config.toml
num_attention_heads = 4
intermediate_size = 896
hidden_act = "quick_gelu"
init_std_up = 0.0204
warmup_steps = 315
MLP neurons of a small language model. Each row is named by its layer, matrix (up: input weights) and neuron, and shows model dimensions 112-207. Each number is 128 + 24 x the weight over its row's rms, rounded and kept within 0 to 255. Numbers have three digits each.
After each neuron's rows, "fires on" lists the tokens most often at its 100 highest values on Wikipedia text that the model never trained on.

L10.up290:121142149073071105087139081121154136089111067120093114100140144132122112133142185138097128135153087115111121152118195163150112132120106146148161113137117136145139143156114105164139123112093112110142097123134138110103184086115103133134148132121126119113116109150122128163096106090116160131
fires on: "ac", "o", "en", "al", "er", "ed"

L11.up702:100101131138143132108154107124096137135160131178122116100152122173107132154142133105114117164112152121127109119106162112104142138149139104160127118143160163133125067181129139122121113120122133148165137116122129110077147126121123163136168118129117141092159093146107147166128143128119133160
fires on: "==", "===", "=== ", "Mc", "== "

L9.up190:079138072156137125191122146109134117125138142124131148093147117162114105174121119135122173136078154151092134144129102066140111127124139121131093101128177094153067123117131100107131128117128122117125106117107132104158102112137144146179142135108130145124116150127103126168131114111096120119
fires on: "2", "3", "1", "ig", "dev"

L6.up417:165125118125116166115098109141141139133151116137130143125121126132131135113131137120131133064104107128097080149112091110121169112166111143169112130118104114088142133129121141152119113114141122155100132097101126176111138130123134165107164072099096104140180083108074143116094150131123102125
fires on: "e ", "er ", "or ", "an ", "a ", "| "

L10.up776:144109142102101120141150124144147097098073135117100123142166147131083121108172115137101111126135148195136136131108115131135123138134152153117114172119148145126116110147090106124158105134113133149192130128099107126164167090139120120188095124141118159156132091074144142130095151131092123125
fires on: "it", "is", "i", "id", "y", "ab"

L10.up451:131131133148120155176096104128138154077169131148142124079144137151136135146118141103117171128135161121120137129142116133147125106131136175140132112080101090087104127163114106167133141124105094160136115148116094085123121107138129087148154139159074153095165122157181126158130135109143112124
fires on: "le", "Re", "-", "re", "ers", "em"

L6.up748:123103089135138105177127154127151112153153120124136113192140109135124096118133137127141117056169134125173108107099173086119128113157100127140128168144135130117129105169115112101151115104084169132128138097117121133136183165147124170157109116117135102131133108115128144120088126117086127132
fires on: "an ", "'", " ", "more ", "or "

L9.up772:128126126148123111089138087151190135107165108154100087133160112158090123149117169093126142117125119147140127176131112149106121116158125162128163095129089121084121124147122130144120135111141141134162115140145133114123174127114119094134135144157061108099168134090112145152107131109148171090
fires on: "R", "en", "ed", "ren", "ran", "n"

L8.up518:122150119135133150098118132157138136116075119175154100159151098170123114119136126115126123131156165174097118142122121128148111111129138131081160133133205129141122121164120109138144123111118138139154108106081134110168135134117133116144098155121105137149106097111152074112113168170106146103
fires on: "is", "id", "iz", "ri", "iv", "ay"

L4.up372:122133138136127151097104145128147113105134132121088146096147149124123165142126140137116162122067178147118172082142160134120129109136133117141152099140153165114084173128078105115151108151133145109119089097115109127081130121154098174141179173108143113123116101137088118148118155138159123108
fires on: "% ", ") ", "= ", "Republican ", "pro", "N"

L9.up77:097130165109094148105124122130096120130103144093112156122143134126096087181122103129126136173079153103110123141133093158141133141168107145112179076106099166112150104117151125108114093133145102115178104121150131141131174133137109120173171085094121116125108156112109132137138105130178125101
fires on: ", ", "| ", "2", "3", "5", "0"

L11.up202:096085124118132141155140102127123117132102125123086102121145139134157089106146145111153115127123109112130114134098132142102128152148077133157104123120178139164130109175116141108168063117189132151138130134092125117152097143136108193118098131131138143112172103099100174095100095158111108161
fires on: "E", "O", "h", "| ", "G", "- "

L12.up566:122117122120093114130159079126181123099114134107104110120152139157135066113138134141114112118121142120101104144180168133104153137129089118147195123118130149108157081158139109140153154131104185100149141138090129128142193103140106154150157137120141113125156092083145102113081136154118154086
fires on: "ed", "ac", "s", "en", "it", "ent"

L4.up444:154138136126116103143143125131136148123106116154157145119136141133150092108131087137150108135112187143117102119131137108181138138143109113130093084135115151122098121125155128155120098131074129132152144109109091100119150118119146095131144144153096117110174138165160111118117159112126186087
fires on: "of ", "by ", "-", "with ", "in "

L9.up572:117127119130144156096141101120134091129151093123080072133130135159117124090192112114120148156096143165087142105129120162119123097141122128079093113147154106123097118135125147121173102153156139143157119120119113101127085132127094151134136132149100130093130095169106104075127145137150145185
fires on: "\n\n", ". ", ": ", ", ", "named "

L2.up473:116137109117089124121138152134113089094115107118113102114122112136093145134156124148098147156119126155080110144156125121121129117142137107103110121145100137104113163101142098137199123125145130138118092128131113185118118108139128142128165160128101098129125120120143108126106115112131129155
fires on: "= ", "app", "=", "match ", "hel", "def"

L9.up30:080123173143169107174139152129140158114146162153122100112178140146117116126129113112120150146130199088130102141130147101144142137181113103089122105093110135099126091142132117130118108103079179153168136131079070146116133093131131102122127104147111127107169105134108134124129112164106157126
fires on: "== ", "==", "- ", "=== "

L6.up343:138076104122109138132127119150145099119139121123100098162146139164140108157173140123131162154087164161071169151117086136113143121137134182123177103121082121123168096094155124112118115104129107121110124129141135105140174142137139133165150136123108144127142085127117146161102124162142136084
fires on: "the ", "0", "1", "2", "8"

L11.up790:101120100134133153134132120151114126100150120155142141150113104123096090116119146126169123112090130112125138172128096097102136151186133122112135122159155121176125155128147125145138136094114129146173145067129121139104135114155145122174143120152110097093151154138119132131095119098103172149
fires on: "|", "==", ", "

L10.up495:118125129104097108119131131149129127122144138146123131138145049144151090105163146092140130097108144133132160116108147103129119155154134145130110123102136133144108169120096084123132109126104127145125148069108089159087126089130149158162108123089124109087154138175126166142124148120061121115
fires on: "| ", "N ", ": "

L10.up420:121146109097123087156131171099144126133112121135168126126142102138112132132200117135130117129165181122114083161101107099161106124167049179156101151166146168131072151124134093099158098114096116170132150113117129131145156155129116117157131117090123093081123128082137145141117134135094127127
fires on: "an ", "28 ", "F", "An ", "8 ", "'"

L11.up356:144126136097112136120138123103124108118130058170117092129118072141141088126147143115141117116154115099119109125095144092134123142175070125171128106148144162117172146115143146145136139101149124110151109119128108157128125136135113127135113119113115120127152052112091117107127127111119154148
fires on: "D", "| ", "an ", "Do"

L4.up140:121146111111106118107138157097116096094105142110108129204146155162098132120145129129113099093119133123115132154148148151146116123127088104125138105167166139140124114107116121102094123144124103092129126101092134118150168148153152110137145118093162115132110111107110111157118147130122123125
fires on: "end", "omin", "Ind", "presid", "resid", "govern"

L11.up620:115066101127137122106123088133123152124106099124122105081125164106122136119128195163130142126148118120073140097146162148096115127206120122112142115082199116135118123144106147144161117121159144160149129132109094095138130153110142138118139148152120132107162123104147137119116131107080168160
fires on: "- ", "\"", "| ", "f ", "= "

L2.up309:164131173121115140093105071146169095075124094136158129112144130149156124126124094133144127153131152153133110122143135146071171121125121144126136122166111130144118141131124122143176092085104145121156136105102101126133138142123150143120153171121103111132148111154124133136121145181106119154
fires on: "Is", "- ", ": ", "A ", "Mas", "I"

L6.up517:106119091120082122104112133145140130131137123123112150106130127164143128112107135129144139136084136152155143129116097112133114140148147136143135083089111132114117122173168106132116149125137186116113118105121127110108126130119108154150142170096104092143133140147127124155114148140101134106
fires on: ", ", "2", "1", "R", "3"

L8.up244:106138139121079157123115132105171123143170098106166130149152138158134104119132133109139125097117168077143130127128138114131093127137110130169120117107116152097092084132115051120109149083110153100128132139107108145149105176104117112164126140105126103132166104138127136151091115120115135102
fires on: "5", "6", "7", "ad", "Ad", "4"

L8.up737:145095121126112152154126140115154130119125123099138100076146141157143123161134135153086111115139126115136129126160065143115107140155126142159119114168072102105112136162114144118153116136160146113124153124115126123084119147099074115144149159097111101068155100108200142145104114100137118110
fires on: "R", "er", "r", "st", "ack"

L4.up748:150076140090147116130158106165155099122139117118082115108141147127131121110139125135125100112130144164128117111072123115116157143133113112120081123140112115112156138164101127145153124112098194129158078107108106142120111151145145141119134168158123152104108121146135105152126151113174122104
fires on: " ", "ext ", "-", "ter ", "A ", "album "

L12.up294:120145176131119135127130135123105093107109120084120127136110117154145094118138137144143125133100106081164128095114108161152119092159108126155132114133090155144134141128156115125144134169144098101097117081133152127057114148143117116141151104157136106090148128150142089121142158094119053125
fires on: ", ", "| ", "(", "st", ":", "re"

L9.up87:137116123131114114139110137100134155101122121138144123145133147161138103109111082099122126157146152127112060087106121095111103094151144134140179116130122134145101115132160130195100118161083095122146100107081062132139153156106135120131117095098100099144140090116105124103101167122144149088
fires on: "of ", "an ", "and ", "the ", "ass", "-"

L6.up661:137127112148099168104123133165126118092132125127169122121132097142139088092120176120137119133133176087126119130130107163090135112141142172154130128098138133169114180142152112127135116106135136130117131103111107130113130110125123118149153108129102129127187103134145113088149121144108142151
fires on: "and ", ", ", "|", "E", "a"

L8.up124:144143131123115155108121133156138089150141137145100122146142138146091110122152164114156155112119149127143181145127103142142100113125103131134185120147128166180106119149170132124142151097124123108151123126124121118122151178130077110195132122135115105098135105145109133125126099102099152107
fires on: "En", "and ", ".", "Ab", "ab", "is"

L12.up387:133077132091152138117102079124135136124114136159126109095168103148089119111104124113132142115147110144143128118155115071103176112118168089122137112137130165130106123151153084116124132170159141117118083180140179129125175133161121093192144117154098108136109124136125123112097151113169138116
fires on: "im", "h", "In", "small", "short"

L6.up502:145150130161061138125114152169158122123149136102123100120125133110121078137112128106126113116096174083130162095143112167102167130160105148128135090126131162154131170166151107109144109146112157083147092120145107108136158144123160154144152140130154136141130124122149119114150117133108101125
fires on: ", ", "and ", "to "

L4.up129:126133108132081143122101127137126101104169138119098133107127145108170079136123165107133105136077126080108133116117122149117153145173102134111144080142130199156149147167123138137135102142115125130130100091131117101118135109088135111124140121137133133096171101141121162091160141139093143105
fires on: "and ", "or ", ", ", "near ", "when ", "since "

L2.up357:109107175104106171120133128142115131110129108143119112153138143114091146128151146129135176133104152105123116126138109090107144157139165112109081136129099169175141142122122098140137147175127110127123100112105120088141145163146117101168171087138111097087113124130145140124113139125130149108
fires on: "most ", "up", "Pr", "Ab", "Up", "ily "

L6.up386:104126181118118155144094129132129113133091128163129120157137105149111133150120108111126106135115137189113114120082122129130098069137119100134140108119131104075099087169182119113142127136097122157166121105104092159134163148178171090105129091097149119075123148136110124136088179135133118142
fires on: "the ", "The ", "ach", "of ", "Hear", "He"

L11.up266:110093099132141139119138147124141149136168097116135133091172154150132139143105137118125154124099142122080145138130153124074094135121141145105101124116145125118108074173183107075138176092166162105118137139136162103147131155070117133178100124125142107133111154158098101155133127136109126123
fires on: "5", "4", "7", "6", "2", "3"

L12.up120:098090138163128114082129140158185103134101152114130090133105132151098100135180114145124114139116108134137135130141099122102132135170130130113126100126080102130169125112118178109156133130128137112094109113141157132110133162153111097150151136068084137103169140145125096115090167110142093120
fires on: "R", "st", "; ", "("

L4.up571:118080090149085110102170083131168088130115107168124127109139111135108137177149121123136142111140104152105134131112094085130176137153118167099096155137130136096154112124140128152144130125108130128156108132125100171093113081116152101128155186137106116084128129131124096123118148136112125104
fires on: ") ", " ", "% ", "A ", "N ", ". "

L11.up160:100136112143149135123103094108151108085116118153103114151146139094105104139142128140093144122095123111153124117131106130083170114139100139092150123146082141154104108143130120114124127113161129138098165119138104104113106113157123102133145096163096191113115149108126189169104135106128111107
fires on: "is ", "en", "ar", "as", "up"

L4.up487:145061118104079176106139104156131114106151091123084123129138115128104154129185123123139153149141125156114135098168125130062130145133135103120137050150169097136126127137127110139188102099096130139108108110111093124083109138142140165145186184155126099113156083145128117148120155134142137128
fires on: ": ", "= "

L4.up335:093122095110127095154122156111123140148132143161101119103137146143127149102148116123123117115120125119119166127140095098110106143150153116135143115097129156104142150172140121113139128163102144138126108171112145100165197134117130102126109127089139068096104140119117098136081099122086154091
fires on: "found", "own", "out "

L10.up769:144094107108158146126165079134124114101114120147114138110133102137093134121124141144116099171073186142113134127124116097154153174184107127105114139129135121140153123155105125132144076111166132096163102147127129138070132107121163142145163138150150137105119135145105096154117140129104156131
fires on: " ", "\n", ", ", "| ", ") ", "film "

L12.up479:131123159084114137110159141179130131140143164135095110134127087131136074131160106077118123087105139150091112139104138126132116121127160127091128144130117143167110135169155099122140111128119127132122127102091112109076145115104125082179105164104090147103141137151135108108122124143124127105
fires on: "| ", "- ", ": "